config = dict(
    n_kv_head=1,
    head_dim=64,
    norm='layernorm',
    positions='rope',
    bias='none',
    parallel_block=True,
    init_std_o=0.0,
    beta2=0.98,
    weight_decay=0.51,
    warmup_steps=206,
)
MLP neurons of a small language model. Each row is named by its layer, matrix (up: input weights) and neuron, and shows model dimensions 32-159. Each number is 50 + 15 x the weight over its row's rms, rounded and kept within 0 to 99.
After each neuron's rows, "fires on" lists the tokens most often at its 100 highest values on Wikipedia text that the model never trained on; "fires after" lists the tokens most often just before its 100 highest values on Wikipedia text that the model never trained on.

L6.up523:56 31 30 21 48 95 43 66 50 26 35 43 82 50 51 68 34 53 11 22 73 44 26 59 49 48 67 75 44 51 65 60 34 52 28 51 46 41 45 68 51 59 25 28 64 30 70 36 61 51 45 52 35 40 29 57 42 50 52 58 46 54 51 43 41 41 45 80 65 55 44 48 38 68 52 66 67 32 48 55 74 78 66 70 40 62 83 55 34 47 42 53 52 59 50 12 62 37 39 87 61 52 55 25 67 43 41 52 58 53 41 56 52 48 57 38 49 26 50 63 50 34 67 59 49 31 52 32
fires on: "1"
fires after: " ", " ("

L7.up337:56 43 56 46 52 56 40 91 45 78 25 55 82 40 66 50 50 44 28 36 62 37 45 57 59 42 41 74 39 50 68 28 19 63 53 65 38 64 54 81 51 86 37 52 39 16 49 46 64 55 61 64 26 54 42 42 42 45 68 49 39 62 44 46 37 69 47 49 35 63 36 57 53 47 66 48 68 39 63 47 65 67 63 48 32 51 71 66 38 55 27 42 45 55 41 68 74 38 64 67 54 54 81 62 47 41 58 44 58 49 75 39 79 45 62 22 34 41 39 64 37 67 48 62 28 65 54 53
fires on: "T", " As", "As", " Since"
fires after: "\n", ".", " \"", " ("

L9.up502:31 39 34 42 28 58 53 67 45 30 51 48 48 53 53 56 40 50 54 47 42 75 45 41 56 42 71 48 54 41 53 47 59 53 99 42 49 46 49 56 45 49 65 33 38 35 67 56 52 51 70 53 38 39 80 59 77 64 09 35 36 77 53 56 62 53 49 66 54 57 46 54 52 47 43 74 59 30 70 57 08 26 68 82 26 62 58 50 72 55 40 47 53 48 60 17 57 74 31 37 49 51 53 41 76 57 45 48 54 16 50 30 61 37 60 84 49 54 38 56 59 33 52 31 54 38 43 44
fires on: " |", ";", "0", " Rep", "2"
fires after: "0", "2", "1", "3", ".", "5"

L3.up428:54 38 63 48 76 85 63 47 45 50 46 72 63 47 23 42 46 40 60 25 33 49 64 63 41 54 36 65 49 54 57 39 56 48 86 28 48 37 23 67 68 65 67 45 24 45 65 57 54 68 55 57 44 48 63 35 68 38 56 60 74 91 36 61 40 23 27 35 54 52 36 60 36 47 70 64 53 39 61 54 66 56 52 54 44 39 83 64 38 58 26 79 31 54 45 79 29 56 49 50 42 54 66 66 54 74 57 42 50 39 59 46 66 17 43 59 24 46 33 43 69 47 70 92 45 61 62 57
fires on: "0", "9", "um", "e", "it", ":"
fires after: "2", "1", "x", "ant", " Z", " expl"

L3.up303:41 29 43 47 55 39 61 58 20 46 64 35 26 77 56 50 32 33 70 51 54 58 75 62 36 32 34 44 32 47 36 80 43 55 60 72 65 74 61 50 64 42 37 26 36 41 54 64 50 69 37 51 58 44 72 34 35 56 42 50 79 58 41 43 42 42 46 83 53 55 34 66 53 44 20 44 46 57 39 41 52 27 53 75 38 48 38 45 37 82 63 45 40 32 51 37 65 70 51 41 44 18 43 95 85 42 32 38 62 35 82 69 51 21 65 68 41 65 44 51 30 33 44 81 42 42 60 62
fires on: ".", ":", "j"
fires after: "1", "4", "0", "2", "3"

L4.up613:52 64 38 61 77 77 38 37 41 47 66 67 61 44 42 80 54 39 89 57 34 52 46 69 49 32 39 41 21 60 45 40 51 42 55 61 66 30 20 52 72 25 61 41 40 20 39 20 63 55 51 47 51 33 59 47 76 34 55 54 59 49 30 42 69 26 56 48 69 32 41 25 48 45 61 30 80 56 64 51 56 51 49 34 47 47 67 34 34 54 50 38 56 35 63 33 61 64 72 74 92 64 66 33 66 53 38 56 59 52 54 69 76 36 44 45 56 83 43 37 34 41 58 56 42 62 50 43
fires on: " the", " Th", "th", "Th"
fires after: " was", " is", " are", " were", " dep", " a"

L6.up338:52 42 26 64 46 49 70 62 75 52 61 49 47 83 50 36 45 51 47 52 26 49 53 34 71 39 27 58 64 68 66 50 58 53 58 55 43 54 63 35 66 50 07 40 49 48 55 80 41 28 45 44 43 49 52 41 37 36 60 46 52 40 72 69 57 69 43 50 55 49 76 52 13 46 53 71 42 50 71 39 58 52 35 52 27 52 33 84 57 45 38 57 59 47 41 60 50 65 72 52 66 54 53 66 66 40 47 48 54 63 48 62 29 49 56 57 63 43 51 40 70 40 58 59 54 27 45 37
fires on: "5", "6", "3", "0", "2", "7"
fires after: "2", "1", "7", "9", "8", "3"

L3.up346:68 39 44 68 62 47 52 55 22 47 27 36 68 48 29 52 26 28 60 27 49 38 60 50 31 48 66 56 68 52 44 28 45 50 80 71 50 39 46 51 61 42 55 62 63 58 72 40 70 52 42 56 52 61 37 83 44 41 46 45 64 51 55 50 38 51 52 17 48 52 60 61 76 39 62 71 67 65 48 53 70 48 46 44 65 33 30 30 22 57 58 59 27 48 25 54 56 70 29 61 27 36 32 69 42 55 47 54 55 25 32 21 37 41 44 53 36 53 35 31 40 44 50 53 36 23 49 48
fires on: "3", ",", "2", "th", " second", "1"
fires after: " ", "2", "1", "3", "4", " ("

L3.up392:38 43 52 55 64 54 59 49 46 40 47 39 40 70 41 66 28 51 65 52 71 38 63 52 51 43 47 51 69 62 56 61 42 66 55 65 14 76 25 18 40 52 42 30 64 92 29 69 45 47 71 40 46 65 25 61 57 41 55 60 58 53 50 57 45 38 31 43 53 52 59 49 82 35 39 73 51 43 31 30 55 63 30 33 77 08 57 49 71 56 31 78 51 48 65 40 49 41 39 49 36 62 22 38 71 38 51 41 31 60 55 69 45 17 47 52 46 63 69 51 50 35 55 66 41 39 85 26
fires on: "1", "8", " per", "ast", " br"
fires after: "0", "9", " P"

L9.up360:42 36 34 55 63 58 60 46 57 63 71 42 57 14 56 74 37 48 39 31 59 29 50 58 52 44 34 46 54 56 65 66 47 65 35 58 59 48 59 56 46 27 55 70 32 74 54 60 42 50 42 52 55 64 58 57 52 37 59 60 42 40 80 44 54 53 22 58 47 57 28 43 43 55 24 38 71 45 44 39 40 40 58 54 42 69 54 70 59 46 39 29 39 48 40 37 34 66 58 49 55 64 39 41 48 31 42 58 55 66 74 74 56 43 72 31 91 57 37 46 48 34 51 62 45 64 66 45
fires on: "\n", "==="
fires after: "==", "===", "====", "\n", " ==="

L3.up815:38 47 42 48 57 75 60 50 50 44 30 38 53 52 75 35 48 57 64 41 00 40 61 52 39 30 60 53 26 63 49 42 40 45 55 40 36 64 18 74 24 40 35 35 49 61 49 48 54 65 68 58 51 63 65 49 23 33 60 18 99 58 78 36 61 39 45 58 65 27 29 35 47 40 68 53 63 30 68 27 39 43 50 41 46 41 68 49 45 44 47 60 57 18 70 65 46 79 47 52 56 56 43 80 52 20 52 49 60 13 60 59 77 34 25 59 42 50 57 44 53 40 42 79 39 33 52 62
fires on: "9", "er", "um", "ul", "le", "A"
fires after: "1", "ig", "ant"

L9.up714:66 31 56 66 46 51 42 36 57 30 51 49 50 48 63 55 51 49 49 40 36 57 68 56 34 30 59 33 50 28 56 62 70 45 74 39 27 56 56 57 33 61 43 68 33 48 32 66 69 40 30 75 26 48 73 60 54 47 33 56 56 65 26 40 29 43 19 51 42 38 49 72 42 57 09 59 22 17 65 46 59 51 35 38 68 62 36 63 15 53 62 45 39 68 43 71 60 45 68 49 37 47 62 41 59 52 48 38 59 49 55 74 78 60 83 64 13 76 75 46 60 46 53 56 36 56 56 47
fires on: " ", " (", "p", " Title", " on", "-"
fires after: " |", "\"", " (", " [", "\n", ":"

L3.up474:40 40 43 41 76 41 48 43 77 36 40 55 29 72 33 80 78 35 31 12 16 34 64 62 49 42 67 46 35 34 61 39 45 63 40 57 45 56 46 46 39 27 43 65 48 57 66 48 53 66 39 67 53 82 49 66 81 47 81 59 40 69 59 43 50 35 55 24 51 44 76 72 51 74 57 69 74 30 52 24 64 64 44 61 52 56 41 42 39 55 69 71 38 47 60 92 29 65 46 58 51 53 40 38 36 37 19 55 39 72 58 59 82 72 85 71 26 45 55 49 52 46 35 84 39 60 44 79
fires on: "0", "9", " Re"
fires after: "2", "0", "1"

L7.up598:58 46 72 43 57 64 73 60 44 75 43 73 42 56 19 86 36 33 47 69 39 36 41 61 08 34 43 46 44 74 34 57 52 47 70 50 65 46 59 29 68 48 43 73 49 36 30 72 62 44 36 77 41 33 33 43 91 49 35 64 32 39 45 57 23 77 55 37 66 57 64 55 49 34 24 51 50 50 47 47 75 50 70 84 62 50 49 50 19 49 57 60 29 58 61 59 50 55 54 41 44 38 39 42 77 32 47 74 39 54 67 44 54 68 64 67 55 70 54 63 28 25 45 38 49 58 55 64
fires on: "2", "0", " norm", " those"
fires after: " ", " the", " and"

L9.up76:73 36 54 39 59 68 53 51 65 32 50 67 47 72 65 71 41 52 29 79 46 43 43 52 28 35 38 40 59 55 47 58 61 57 39 49 29 47 21 80 54 59 50 63 57 61 70 72 34 57 49 38 49 45 43 48 61 27 81 45 53 62 35 47 33 70 31 57 68 55 70 66 64 82 40 73 52 57 44 40 38 64 65 34 74 43 56 16 68 55 53 30 36 68 43 54 61 67 55 48 04 51 62 85 58 41 58 53 55 58 62 49 49 60 51 78 66 34 46 71 51 79 52 45 85 35 66 74
fires on: "\n", " |", " in", " under", " West"
fires after: " |", " ", " to", " was"

L6.up835:55 54 66 54 57 43 37 66 28 56 15 41 61 99 57 90 52 31 55 30 12 73 41 62 58 34 56 24 47 53 60 45 53 64 46 52 56 37 25 65 31 21 56 67 28 48 51 54 62 64 39 67 46 63 62 71 43 56 42 41 43 53 55 65 47 47 52 47 42 47 53 45 74 42 76 47 69 42 49 62 41 47 19 43 62 70 66 58 69 52 61 85 65 57 53 65 50 39 40 50 43 40 57 92 62 40 32 66 38 71 59 43 52 48 80 49 44 53 28 44 40 60 45 37 51 39 48 45
fires on: "9", " to", "0", "8", ")"
fires after: "1", "2", "7", "6"

L7.up363:53 53 38 64 39 54 31 51 62 76 41 40 35 61 60 54 31 23 40 46 62 51 47 55 61 58 41 70 45 53 47 39 42 57 54 55 26 43 52 49 49 51 55 51 47 72 78 55 67 37 52 78 32 36 53 62 64 30 07 60 32 69 50 60 65 62 50 52 52 75 65 53 34 39 53 50 59 54 52 67 81 50 66 73 56 45 47 58 46 27 68 49 29 29 35 66 56 55 21 48 69 40 65 61 49 36 33 24 44 58 46 42 55 64 70 52 28 67 32 55 71 43 60 58 75 73 38 43
fires on: "2", "P", " H", ")", " O", "."
fires after: " ", "0", " (", "-", " U"

L7.up233:53 51 45 50 61 66 44 68 40 65 52 54 64 61 64 67 60 42 35 19 58 38 43 36 51 52 36 61 36 41 70 45 46 62 40 60 37 67 52 50 40 63 70 64 43 48 49 48 38 57 39 72 42 47 60 58 56 23 59 79 53 77 40 30 49 46 42 54 38 52 64 51 37 77 51 50 73 37 69 39 56 51 28 51 45 85 67 70 70 66 48 51 58 23 53 68 48 61 38 72 64 63 56 32 76 04 43 58 56 57 83 62 69 56 60 37 58 46 54 56 40 38 47 82 52 60 59 35
fires on: "1"
fires after: " ", " ("

L7.up360:70 40 14 41 56 53 37 70 72 57 40 57 60 69 40 58 67 47 29 64 58 47 58 48 61 50 69 50 36 17 37 36 55 55 51 52 47 65 56 66 32 64 72 47 65 57 40 58 59 39 32 46 57 52 47 66 67 30 65 58 71 48 71 42 43 53 25 37 63 80 19 84 46 78 51 49 39 64 61 44 41 34 53 66 68 55 43 47 28 56 28 46 70 69 53 44 52 47 73 69 16 48 52 51 54 40 45 56 31 48 39 42 60 51 61 48 54 29 41 60 59 56 42 68 40 34 52 39
fires on: "1", "2", "9", "4", " up"
fires after: "0", "9", "B"

L7.up191:56 40 26 52 49 59 47 70 64 71 72 40 29 70 71 50 78 45 37 49 37 21 41 65 53 40 41 46 31 40 44 69 42 65 60 34 45 45 53 34 46 25 37 62 28 53 63 54 64 47 64 69 28 38 35 56 52 32 60 61 31 71 68 64 35 67 51 43 47 46 65 63 51 62 20 41 55 52 60 65 77 47 65 37 57 50 67 46 51 43 45 33 50 51 57 55 48 45 25 44 13 47 65 55 88 35 34 30 56 44 55 59 47 40 63 65 39 51 24 52 21 48 55 71 75 45 57 63
fires on: ":", "2", "°"
fires after: "0", "3", "2", "4", "1", "5"

L6.up646:50 68 43 34 29 49 58 61 65 49 45 62 14 60 39 60 49 23 70 37 53 36 71 71 54 37 35 59 25 63 48 49 37 33 71 57 63 50 41 45 79 81 70 68 41 55 54 67 67 40 32 41 48 38 51 42 82 13 37 16 72 40 41 47 60 46 71 43 62 61 81 40 77 45 58 22 51 39 55 57 24 57 65 36 57 42 70 38 33 45 59 63 40 46 28 34 55 48 26 23 24 71 43 47 43 50 40 42 42 38 39 70 69 26 34 15 52 58 48 54 58 47 35 52 46 54 43 24
fires on: " the", "s", "at", " killed"
fires after: " the", " was", " as", "'", " is"

L3.up548:38 47 37 32 48 49 57 52 53 27 57 63 27 53 54 47 53 41 45 76 40 22 44 59 51 79 40 28 48 62 50 79 57 46 52 39 63 69 51 59 78 56 51 42 69 39 50 66 47 59 62 31 84 70 65 28 52 36 47 76 58 73 40 52 30 78 19 38 37 55 33 57 49 46 17 48 71 52 58 24 38 25 47 42 44 62 50 45 63 42 54 63 79 58 44 52 47 47 36 45 53 68 51 45 48 46 49 03 70 70 64 68 41 36 54 59 66 64 73 44 40 27 50 45 33 48 64 60
fires on: "-", "&", "th", "ath", " All"
fires after: " al", " Al", " All", " A", " an", " An"

L7.up738:38 46 78 40 58 58 41 73 56 46 75 56 68 48 32 39 57 21 38 54 57 81 28 57 39 31 49 81 44 57 32 61 38 79 60 52 53 52 40 48 33 54 53 65 64 48 63 48 57 37 48 50 44 46 73 60 49 48 52 81 67 45 43 69 55 10 53 54 74 58 53 42 48 41 25 58 54 53 69 44 60 41 44 16 24 51 76 50 51 66 29 53 51 56 46 42 58 55 66 83 54 69 43 34 21 42 51 42 68 28 46 39 33 57 73 24 89 40 39 27 30 53 66 89 27 55 65 57
fires on: " ", "International"
fires after: " |", ";", "\n"

L3.up247:53 33 51 48 34 38 46 52 76 34 66 79 36 57 33 55 08 43 75 40 57 79 49 53 43 64 64 51 77 60 56 42 47 65 49 65 50 40 58 72 71 92 64 56 57 38 49 47 82 63 47 44 65 41 49 50 45 37 68 48 57 53 67 53 46 84 60 26 53 40 41 59 32 54 39 39 49 79 34 56 70 49 48 26 59 59 80 48 45 57 57 55 41 47 48 14 47 57 41 70 32 87 51 39 65 34 38 46 51 57 54 67 63 46 67 86 34 61 25 58 28 43 53 44 43 57 53 55
fires on: "1", "3"
fires after: " ", " (", "-", "–"

L4.up126:46 48 36 69 37 63 73 52 39 28 63 33 21 46 64 81 60 51 42 37 45 57 57 47 65 25 46 41 56 64 44 61 63 60 50 48 46 45 47 62 47 41 34 44 56 21 41 48 49 27 71 70 65 51 50 72 68 47 43 60 57 77 62 31 39 69 45 44 45 18 78 65 61 64 69 46 61 30 39 45 26 52 61 58 66 39 48 56 44 68 64 59 34 58 23 74 64 77 78 65 23 57 45 53 51 46 42 51 54 15 63 78 57 63 50 46 82 50 48 42 22 39 54 38 17 47 57 69
fires on: "-", ";"
fires after: "\n"

L6.up843:37 49 74 48 70 42 51 35 51 56 51 32 10 45 53 44 43 46 51 36 54 19 74 45 57 06 51 75 53 67 64 61 41 67 49 47 61 38 52 43 76 58 25 58 54 30 71 50 57 70 30 53 26 34 67 40 64 36 45 68 34 72 56 30 41 55 48 47 59 48 70 59 56 46 32 47 86 31 74 49 60 78 65 68 62 29 44 32 30 59 59 51 58 38 62 54 51 67 57 48 48 56 38 50 53 41 61 39 48 46 60 68 39 36 37 75 48 62 21 60 55 44 60 50 45 70 48 28
fires on: "2", " e", "e"
fires after: " ", " ("

L4.up649:50 37 37 60 66 64 32 65 50 53 54 58 49 56 38 64 46 54 50 46 44 56 86 60 69 47 70 55 41 61 57 64 63 71 71 18 40 48 25 63 51 67 42 26 55 48 34 77 37 50 62 43 60 51 23 72 39 42 54 81 54 64 42 59 69 72 44 64 78 65 58 58 46 56 82 56 64 55 29 56 65 60 51 56 50 68 73 37 36 44 36 39 69 42 34 54 33 64 46 60 43 66 53 81 61 68 57 21 52 36 70 69 50 59 38 60 63 32 34 42 54 09 46 54 43 58 41 52
fires on: " |", "AF", "ed"
fires after: " ", " R", " Length", " X"

L3.up807:63 47 63 52 61 70 23 46 78 62 46 66 21 46 45 56 19 28 61 59 21 37 31 49 09 36 52 45 47 31 61 41 48 46 70 44 31 32 53 50 65 28 66 61 42 56 66 61 65 26 55 45 49 71 60 56 84 42 56 77 33 68 44 24 63 60 68 59 62 59 70 45 49 34 43 48 49 47 38 89 58 23 71 51 34 50 87 32 60 51 73 58 41 50 50 41 47 28 65 36 29 29 41 38 61 36 25 37 66 50 70 74 56 15 51 71 73 42 42 45 53 56 50 38 64 72 53 41
fires on: "2", "0", "%", " S", "res", "-"
fires after: "0", "2", " COVID"

L3.up483:72 49 53 62 55 33 54 41 46 49 57 51 50 52 42 42 38 08 57 31 53 46 68 59 52 47 59 44 41 38 83 63 65 57 33 74 59 48 29 30 67 31 58 35 57 43 43 49 75 37 66 49 35 42 64 53 60 56 41 78 71 53 42 36 60 80 44 50 65 35 61 47 61 42 68 44 34 41 56 70 54 64 13 41 72 46 17 59 26 67 26 47 35 08 45 73 74 48 49 63 57 42 66 53 55 36 39 31 63 30 84 49 32 37 72 68 47 65 51 37 68 31 57 39 36 62 47 05
fires on: "0", "4", "===", "5", "==", "3"
fires after: "–", "\n", "1", "-"

L3.up814:55 40 22 71 38 54 53 58 58 56 74 43 43 61 35 69 55 36 46 64 70 48 47 54 01 28 48 42 55 45 38 55 44 54 76 39 42 63 30 48 74 43 73 65 63 25 55 51 48 43 40 40 71 60 51 48 78 54 72 58 50 74 33 32 56 41 59 40 45 42 65 44 46 38 45 45 49 57 57 64 63 52 22 24 60 36 62 37 50 62 66 80 44 28 41 48 55 58 58 49 55 36 53 44 83 55 34 56 39 44 64 66 99 39 43 55 36 49 35 41 37 52 42 70 51 62 43 46
fires on: "0", "it", " not", "t", "iv"
fires after: "2", " f", " c", " F", " gen"

L6.up78:47 51 63 47 22 39 21 63 41 61 31 51 21 69 77 82 23 46 32 43 43 59 59 68 44 42 52 48 44 32 44 67 46 45 49 52 60 67 40 49 51 43 54 38 81 36 71 43 45 44 42 46 49 59 45 46 45 27 49 47 77 33 85 72 47 62 45 78 47 52 28 57 37 51 35 79 64 57 51 30 38 60 54 51 64 69 47 68 66 75 46 55 44 64 50 48 59 52 39 68 61 42 89 35 51 61 51 47 69 66 40 61 75 49 84 58 42 70 54 59 43 65 67 64 59 55 49 59
fires on: "–", "0", "1", "2", "6", "."
fires after: "0", " ", "1", "–", "3", "8"

L9.up820:42 60 63 08 36 44 40 54 35 32 43 29 58 55 43 60 63 54 68 21 48 33 42 63 63 63 39 53 63 54 39 34 42 38 42 65 60 78 72 29 60 52 42 56 48 55 48 28 49 65 55 48 33 55 65 43 31 40 35 25 63 49 65 53 63 17 56 46 62 49 53 68 27 32 16 54 60 33 55 82 54 79 28 51 45 76 45 60 46 61 33 68 44 53 21 41 61 40 36 74 53 50 64 58 22 34 38 31 84 36 43 59 59 49 61 51 61 62 75 39 45 49 35 38 53 55 57 49
fires on: ".", "1", ",", "4"
fires after: "0", ",", "4", "6", "3", "1"

L9.up525:52 36 59 59 15 68 44 54 31 48 49 49 44 44 49 54 48 48 54 74 53 36 44 44 46 50 64 45 51 44 53 58 64 61 37 52 68 29 73 69 56 55 69 53 53 42 48 56 64 22 54 55 39 41 52 62 54 42 39 73 51 54 61 52 69 24 39 37 67 32 55 97 57 47 52 43 40 23 95 50 18 78 30 43 56 38 47 46 35 36 68 52 73 71 30 32 43 47 42 50 33 44 19 45 69 35 31 49 48 37 55 39 54 46 47 63 33 58 56 68 37 68 31 52 46 55 48 71
fires on: "2", "8"
fires after: " ", "–", "9", "8"

L7.up346:37 16 52 42 47 45 53 55 52 35 50 51 55 44 13 71 62 52 45 72 65 31 41 44 54 45 57 62 71 72 36 65 51 38 73 65 40 53 46 52 50 53 64 48 83 37 46 63 54 51 61 61 63 34 66 69 57 30 48 76 68 48 41 77 55 34 35 64 44 57 49 76 54 92 52 34 37 74 62 72 47 38 67 36 53 61 36 65 34 42 47 20 74 56 49 40 82 61 40 58 44 22 39 64 55 45 41 34 73 47 60 32 57 64 65 82 52 48 51 34 39 36 35 29 69 63 61 33
fires on: "1", " prot", " |"
fires after: " ", " R", " to", " Votes"

L3.up601:60 58 48 65 60 81 70 62 56 37 67 37 40 35 31 54 41 39 67 78 59 12 58 47 58 48 69 57 46 26 62 48 40 53 52 25 25 34 34 66 36 18 48 41 51 48 44 60 64 39 56 52 13 51 44 39 57 47 44 53 34 69 72 41 49 60 35 60 46 47 66 70 44 52 17 58 99 24 47 69 63 55 62 45 54 31 42 18 70 48 41 64 43 26 52 44 50 57 58 48 23 55 53 46 39 35 46 51 32 35 48 43 68 62 46 69 36 37 48 61 56 41 34 75 44 76 48 05
fires on: " A", " one", " It", "a", " it"
fires after: ".", ",", "|", " c", "C", " ("

L6.up207:41 06 61 45 30 65 34 48 37 71 48 51 48 43 19 60 63 29 45 62 19 37 59 40 70 64 68 66 55 60 48 66 70 56 77 65 41 54 48 80 54 54 42 28 52 59 24 36 51 34 28 64 40 63 48 51 47 54 53 74 63 29 69 41 51 42 54 56 69 40 34 67 72 52 70 60 34 57 53 43 44 57 37 57 62 80 28 63 40 41 53 62 62 23 40 64 57 52 71 51 32 54 35 52 33 56 44 43 40 51 65 56 31 46 56 43 50 60 62 46 62 53 45 44 32 24 50 43
fires on: "0", "1", "9", "."
fires after: " ", "0", ":", "1", " No"

L3.up621:45 20 36 39 87 44 62 80 35 56 65 57 48 60 21 39 54 57 65 24 48 49 57 58 50 57 51 57 55 39 48 86 51 43 69 59 67 43 54 68 27 49 31 40 69 50 77 73 63 58 46 53 28 54 48 62 52 39 24 51 40 56 41 85 38 45 39 49 12 57 38 78 34 72 54 38 44 52 47 51 73 51 58 54 35 60 17 36 03 37 42 52 36 51 42 57 38 29 49 69 25 58 75 33 40 48 38 45 55 70 54 43 37 69 54 53 57 41 59 42 48 55 50 44 39 77 56 31
fires on: "2", "ow", " Although", "aw", "bre", "1"
fires after: "0", " P", "."

L6.up517:35 39 45 68 58 69 43 68 40 41 48 40 55 65 71 43 47 42 46 47 57 74 88 46 68 62 27 30 64 53 69 56 52 44 53 70 45 50 64 30 50 44 46 70 54 35 61 52 50 71 43 50 47 50 45 50 35 41 34 63 63 62 53 67 65 55 52 50 61 74 62 58 99 29 06 44 31 25 68 45 20 46 27 50 50 51 65 68 49 57 40 42 57 63 95 53 45 54 62 64 34 37 52 45 81 52 55 50 14 29 63 33 46 78 49 44 25 29 60 78 32 59 57 63 53 37 60 51
fires on: " ", " —", "is", "7"
fires after: " |", "un"

L7.up523:57 61 45 55 66 66 50 61 67 65 51 58 43 59 43 53 41 30 40 32 61 52 45 62 37 27 51 66 61 72 37 45 50 68 56 55 44 46 57 61 70 57 66 40 61 56 81 65 73 68 50 68 19 64 60 52 89 57 50 56 45 65 35 47 40 32 37 58 53 73 82 43 47 45 49 35 30 55 50 51 57 71 57 28 73 41 46 89 47 75 17 67 26 50 51 50 58 48 27 57 47 35 73 75 68 31 40 33 79 38 50 47 35 43 48 36 58 29 05 44 43 42 32 40 35 49 56 43
fires on: " \"", "T", "t", "n", "N", "h"
fires after: " \"", ",", ".", "-", " ("

L7.up857:58 33 47 47 19 42 53 54 47 63 35 55 57 38 24 85 39 30 77 58 36 46 36 50 66 49 29 52 46 31 53 50 20 74 47 42 63 38 65 48 57 29 25 60 46 32 65 56 46 59 65 72 35 59 80 42 73 32 44 50 99 43 24 04 60 79 39 54 77 08 46 48 41 49 63 54 55 47 80 31 68 69 22 55 26 48 52 65 47 37 46 78 66 55 48 31 44 61 65 47 57 59 66 51 51 42 51 83 48 42 74 68 63 56 33 50 62 55 59 28 66 50 32 57 44 67 30 42
fires on: "9", "7", "8", "6", " |"
fires after: " ", "9", "1", ",", " $", "0"

L4.up688:72 50 74 52 55 84 56 59 31 68 20 73 51 19 59 51 52 49 43 48 39 54 21 48 60 53 22 58 33 35 46 24 26 40 51 55 38 41 10 62 61 38 47 47 67 65 37 18 46 57 46 64 51 68 38 83 24 36 55 38 67 61 61 57 55 56 27 24 98 41 37 57 50 56 77 46 64 36 42 43 54 52 20 53 63 57 71 57 23 56 58 55 41 42 33 64 84 70 64 46 55 36 65 45 31 38 45 51 30 28 70 46 40 63 42 59 51 75 61 67 66 51 40 53 47 37 55 26
fires on: " |"
fires after: "4", "3", "2", "8", "9", "1"